Part of a small language model's weights: capped logits.
MLP neurons of a small language model. Each row is named by its layer, matrix (gate and up: input weights) and neuron, and shows model dimensions 128-223. Each number is 128 + 24 x the weight over its row's rms, rounded and kept within 0 to 255. A neuron's up and down rows have the sign that makes its largest values positive.
After each neuron's rows, "fires in" lists the words (lower case) most often at its 100 highest values on Wikipedia text that the model never trained on. A number after a token or word is its count.

L2.gate466 [123 127 129 163 101 131 153 165 137 126 135 132 101 141  92 163 121 132 118 120  70 164 125 143 111 114 134  56  61 126 121 112 171 143 106 152 138 152 108 164 111 126 125 146 113 109 100 108 103 110 130  98 137 145 171 131 136 152 152  84 130 112 144  97 106 167 165 133 132 155 118 151 143 119 194 173 110 147 117 127 130  80 114 132 141 127 111  98 147 138 125 112 123 155 140 130]
L2.up466 [121 132 143 100  91 131 136 153 163 103 115 136 136 165 143 113  96 127 118 105 169 103 139 138 108  98 141 143 135  79  80 108 105 130 107 142 129 140 156 164 112 183 140 141 150 110 125  99 136 146 134 125 136 149 129 132 105 132 125 158 153 160 166 109 114 131 117 118 120  81 161 147 147 137 171 130 154 102 104 168 131 114  94  94 148  95 117 103 109 132 163 152 175 131 134 141]
fires in: "united" 75

L16.gate592 [151 142 109 117 173 137 185 119 104  95 108 166 135 145 137 153 135 115 106 113 119 120 159 113 137 122 145 153 134 171 156 109  79 115 113 110 101 144 141 134 154 128 129 130 141 121 152 192 113 131  96 112 177  95 139 110  93 126 133  91 107 128 120 138 144 137  93 180 145 135 152 138 158  88 131 109 121 136 139 105 139 109 146 149 127 156 153 115 121 100 138 132  86 151 167 122]
L16.up592 [100 125 197 155 135 103 157  87 156 113 153 125 138 100 126 128 179 164 157 108 113 161 125 105 167 130  80 142 124 127 144 118 126 180 119 129 126 122 136 100 135 160 133 160 141 136 153 149 145  69 129  77 197  88 146 145 111 121  97 127 125 125 158 147 145 147 107 111 129 111 162  86 158 114  95 102 116 133  99 124 155 124  97 152 126 134 143 132 125 120 116 125  99 123 158 159]
fires in: "in" 71, "or" 5

L16.gate242 [ 97 131  82 152 153  98  86  98 154 137  99 138 118  83 154 175 111 141  93 157 106 111 178 160 144 125 143 114 109 100 140 165 143 140 118 116 120 141  66 161 105 158 153 133  68 114 126 107 131 122 157 127 137 102 124 156 109 134 116 118 108 105 107 133 110 124 100  99 121 150 148 118 120 140 150 144 145 102 150 119 147  92  97 129 130 149 105  89 137 106 147 146 112 154 143 111]
L16.up242 [111 137 118 129 121 103 157 187 119 154 118 134 156 141 103 152  99 129 170 105 101 138 146 137 126 135 105 110 116 142 118  89 158 107  80 138  82  96 141 161 127 146 172 198 104 113  90 136 134 136 136 138 136 174 106 132 107 165 132 145 107 120  89 128 126 139 148 112  72  99 131 133 138 130 115 146 173 161 155 122 135 170  96 139 121 113 142  90 106 139 120 158  92 146 128 157]
fires in: "american" 16, "world" 15, "united" 15, "of" 7, "civil" 5

L10.gate460 [172 158 138 114  97 123 132  81 152 130  72 130  93  95 153 127 160 119 120 103 122 152 115 118 120 176 124 110 174 111 151  82 102 168 133 136 126 151 104  85 128 136 104 132 149 145 164 120 118 105 145 147 154 106 118 131 145 124 113  96 111 155 128 133  71 131 124 118 144 165 123 125 139 106 136  97 169 147 143 119 152 179 127 169 144 120 118 105 149 113 142 142  99 135 156 154]
L10.up460 [125 167  92 140 137 134 128  94 159 138 111 169 127  89 111 114 108 130 123 147  95  95 119 125 148 148 153 112 100 127 130  78 122 136 105 153 112 123 161 132 149 135 123  77 133 167 120 135 101 100 100 125 143 136 141 124 137  88 129 107 129 121 156 131 147 137  70 114 147 133 127 126 122  97 139 125 147 117 146 136 135 165 203 122 104  98 116  95 103 102 133 188 136 173 160 149]
fires in: "and" 55, "but" 9, "who" 9

L10.gate408 [120 121 127 139 133 130 135 119 141 151 131 149  99 144 141 131 123  66 144 165 108 127  91 171 126 170 126 141 162 106 148  99  82 111 143 140  96 112 140  99 186  97 146 136 159  88 162 163  93 161 141 102 136  98 105 117 158 127 126 111 160 111 146 150 124 100  76 164 128 177 139 102 132 132 147 123  94 135 140 113 136 152  98 136 150 112 117  90 128 112 101 147 128 157 149 123]
L10.up408 [ 84 153 156 119 157 142 111 129 134 145 126 104 102 113 147 147  95 104 196  97 137 136  91  99 140 153 162 140 155 129 118 111  99 139 130 141 133 108 122  81  99 130 139  94 114 104 138 125 131 130 188 136 175 118 132 119 162 137 112 153 100 117 105 112 135 136 120 161 158 156 123 119 148  82 114 162  89  88  79 129 151 136  69 148 161 116 143 136 159 171 116 153  91 117 178 112]
fires in: "in" 29, "preceded" 7, "by" 7, "that" 5, "helped" 4, "also" 4

L9.gate162 [136 156 138 149 166 154 130 126 106 106 120 119 129  86 132 144 162 146  96 173 123 102 149  81 161 157 107 111 146 177 134 136 115 147 123 114 139 131  85 121 160  94  81 137 179 182 102 118  89 168 115 124 180  97 170 134 127 114 119 115  89 126 123 161  86 150 132 128 102  99 128 102 157 101 103 105 136 154 131 148 133  98 137  93 113 132 142 133 103 152 146 109  60 132  96 131]
L9.up162 [116 120 176 139 136 129 122 143 174 116 112 143 124 137 105 136  66 133 101 161 107 149 160  94 198 163 114 140 147 116 107 133  98 169 130 141 151 101 104 131 135 140 137 104 162 123 133 108 141 153 151 160 160 136 114 104 119 121 153 118 106 131 151 131 135 199 164  96 135 165 121 149 165  89 129 137 116 143 165 144 126 117 107 100 107 107 170  99 107 155 116 130 103 135 140 154]
fires in: "as" 35, "or" 20, "and" 4

L9.gate210 [142 127 119 131 101 149 123 152 144  95 125 149 128 134 112 137 113  87 143 127 116  90 127 169 160 128 109 110 121  98  94 140 139  99 120 159 113 163 156 164 132 113 138 110  87 101 171 123 100 133 165 141 161 149 116 135 129 122  86 109 111  89 138 143  87 144 154 162 136  85 131 154 107 144 132 127 169 137 103  79 131 113 136 149 167 167  83 124 105 145 162 104 162 142  97 134]
L9.up210 [105 142 106 141 130 127 155 157 107 131 133 166 145 137 149 120 131 128 138  95 100 154 143 143 158 151 127 116 159 128  96  98 101 105  73 201 104 112 151 122 149 136 139  97 130 148 130  80 172 118  86 140 124 111 182 133 176 123 167  91  87 119 147 102 149 163 136 108 113 116 157 118 149 136 143 114 136 117 118 119 149 169 156 112 119 136 134 170 142  76 155 103 150 106 137 127]
fires in: "united" 27, "and" 11, "to" 8, "in" 8, "of" 6

L11.gate295 [125 134 121 125 145 121 161 122 110 103  88 162 136 161 126 147 147 132 104 103 136 129 116 138 129 136 115  93 148 137 128 117  78 126 166 154 161 112 121 150  88 143 107 113 114 138 124 120 121 108 118 100 150 106 104  97 159 131 141 104 150  94 110 139 107  89 159 116 119 145 108 161 137 123 150 101 114 168  98 128 131 123 153 179  64 154 120 141 132 136 162 122 200 126 138 147]
L11.up295 [125 151 149 130 105  88 161 194 146 165 129 123  81 130 163 122 117 117 150 150  84 173 112 109 143 158 135 120 185 124 165 112 133 130 108 120 144  98 105 140 141 128  97 117 129 160 108 126 176 127 154  56 109 120 131 126 100 139 112 117 144 110 137 129 135 149 152 171 176 147 155 118 127 126 110 102 132  79 107  78  98 126 158 149 158 139 137 141 138 167 132 115 100 104 136 122]
fires in: "to" 57, "in" 8, "through" 7, "by" 5, "after" 4, "of" 4

L2.gate683 [148 121 142 163 123 121 150 154 133 152 147 108 125 101 125 100 148  95 160 107 131 115 104 107 150 123 122 120 144 149 136 137 115 148 113 128 129 132 174 161 145 133 138 114 143 130 153 143 122 146  84  89 110 123  90 155 102 101 137  98 137 159 144 151 159  84 151 137 173 155 108 107 173 112  99  81 120 126 100 112 162 107  57 124 141 164 112 122 131 117 136 139 146 146 125 167]
L2.up683 [ 93 103 123 120 129 106 143 171 129 130 101  80 115 104 152 153 140 120 116 154 107 131 148  95 176 132 165 139 150 172  90 168  97  92 101 129 100 138 132 127 127 153 127 119 101 189 113 153 169 142 134 108  94 126 136 101 167 100 167  71 178 156 142  78 103 117 104 116 143 145 119 105 137 102 116 124 106 115 121 134 125 149 158 122 143 139 159 118 133 127 142 140 136 122 122 124]
fires in: "under" 20, "among" 19, "to" 13, "of" 5

L9.gate379 [144 158 140 123 137  99 152  96 111 112 116 149  94 117 126 132 135 104 138 132 109 145 141 143 118 133 110 135 114 129 185 119  78  97 112 125 147 146 146 119 125 108 133 141  94 126 113 109 157 141  89 162 141 147 164 123 117 121 123 124 110 142 126 140 149 135 111 108 151 126 139 131 116  83 154 114 155 105 116 126 124 120 184 105 120 143 111 111 123 148 124  81  97 114 126 159]
L9.up379 [141 157 132 141 131 124 145 122 141 133 145 141 154 109 160 131 103 156 168 102 146 133 168 159 154 194 130 162 154 154 126 117 160 114 143 121 117  85 158 129 108 119  72  64 112 146 140 154 122 136 132 136 124  91 148 129 140 116 116 103 116 119 136 140 133 138 143 127 184 118 123 119 130  85 113 152 112 138 131 150 149 105 158 131 121 128 135 139 118 123 107  73 168 105 120 110]
fires in: "of" 22, "in" 10, "from" 6, "but" 5, "not" 5, "except" 4

L8.gate734 [134 154 121 124 142 125 143  69 145  81 153 128 101 121 150 149 142  75 167 154 124 119 137 117 123 117  97 140 160 145 111 167 118 130 151 119 170 119 140  89 151 144 113  75 126 147 122 128 142 140  99 126 139 104 102 102 168 143 103 138 154 126 120 130 114 139 145 197 158 126 146 153  89 144  97 135 116 133 107 132 147 131 108 162  98  96 139 130 112 122 170 147 145 139 101 173]
L8.up734 [149  80 140 104 129 167 141 192 134 184 104 161 115 147 158 148 103  77  89 141 126 139 152 157  89 151  87 144 115 131 136 149 134 111  92 145  92 132 160 161 134 114 123  72 157 168 173 114 158 141 132  92 134  95 113 131 123 126 129 168 175 166 162 135  99 158  82 132 150 156  70  92 117 154 113 140 147 161 128  92 108 114  65 144 133 114 118 136 151 118 125 109 125 118  91 137]
fires in: "of" 25, "to" 18, "ibn" 10, "by" 8

L10.gate552 [115 152 118 100 135 124 154 127 112 118 127 139  94 122  96 165 129 148  74 109 109 164 153 126 132 178 110 118 133 148 123 140 112 124 106  96 141 116 138  96 123 149 164 138 172  88 119 152 180  95 152 150 156 160 156 109  99 108 148 122 164 149 109 174 124 127 138 113 132  78 147 114 167 190 130 106 170 120 125  71 146 137 113 143 142 129 104 135  95 121 132 107  89 155  79 160]
L10.up552 [138  86 104 173  82 127 111 145  75 129 149 128 149 124 139 124 172 132 142 133  58 152 106 117 102 170 153  97 161 143 156 134 142 126 108 162  96 143 129 110  83 125 120 103 174 138 129 156 127 152 142 180 125 146 117 170 138  98 130 126 156 130 147 155 143 143 124 138 115 132 147 155  92 152 135 137 159 128 139 170 159 143 125 160 176 121 129 128  98 135 139 119 101 119 135 146]
fires in: "was" 21, "to" 21, "be" 11, "were" 8, "been" 5

L8.gate814 [142 118 113 139 128 131 137  93 168 142 152 130 116 150 153  90 132 136 119  81 119 153 134 112 122 125 128 155 139 112 171 109 127 138 126 146 146 125 142 104 105 114 125 117 121 119 171 110 180 138 124 132 109 129 130 137 146 121 128 117 143 144 126 144 110 136 113  90 132  77 155 107 140 103  99  75 179 154 136  92 136 102 134 113 120 111  90 131 137 108 114  76 135 125 145 179]
L8.up814 [119 131 108 165  94 126 120 128 150 127 126 174 135 153 157 126  95 147 136 151 138 129 147 128  91 142 159 118 148 142 137  65 107 129 157 145 147 126 140  87 151 115 140 180 129 113 108 137 139 160 201 159 122 138 125 160  85 124 105 119 181  90 138 111 123 105 129 129 129 153 125 101  89  81 118 119 185 118 120 117 159 149 143 114 130 119 116 111 152  99 138 108  88 138 162 147]
fires in: "and" 63, "was" 8

L9.gate194 [147 112 117 118 129 111 142 159 131 130 174 119 158 118 128  79 142 130 126 125 107 106 154 128 169 108 106  91 119 144 150 114 122 101 116 150  88 152 204 135 102 144  90  92 124 117 192 126 145 147  72 140 120 121 105 122 129  91 118 100 106 170 140 112 144 114 192  66 153 109 121  92 130  98 147 106 154 155 112 148 127 110 143 136 152 109 136 127 108 133 145 131 125 138 118 102]
L9.up194 [103 154 101 123 170 105 124 173 108  79  84  96 141 129 169 105  97 131 110 157 122 139 140 124 113 123 107 146 108 102 139 128 132 157  94 132 128 126 128 130 121 101 128 100 100  79 157 139 128 182 176 133 152 163 142 137 132 113 120 131 132 116 137 102 120 123 130 149 128 107 128  80 152  68 124 148 123 127 126 140 113 166 116 128 133 155  94 115 167 115 154 145 118 140 132 158]
fires in: "as" 40, "under" 6, "at" 6

L10.gate766 [127 105 148 149 131 133 142 123 148 152  92 137 162 141 144 132 123 107 111 143 120  90 165 139 136 174 118 143 146 117 117  78 135 123 128 166 122 134 152 134 124 144 136 128 118 143 162 161 144 104 140 160 122  99 120 120 164  91 103 114 116 120 140 138 113 128 120 135 156 124 116  76 156 142 162 142 158 164 123 111 154 102 129 124 123 145 121 137 101 132 160 131 149 132  99 147]
L10.up766 [ 78 134 118 131 128 113 119 111 159 167 177 161 110 132 119 127 120 149 125 144 124 164 172 137 128 153 164 154 134  88 137 110 142 122 155  99 126 124 116 117 107 119 141 134 176 154 151 160 167 113 114  88 121  92 146 151 104 123 185 122 117 121 173 129 185 143 122 135  90 135 142 134 126 140 118 134  83 114 156 144 129 160 115 138 114 120 136 110 148 134 137 132  84 114  99 117]
fires in: "of" 21, "through" 13, "over" 11, "throughout" 5, "next" 5, "to" 5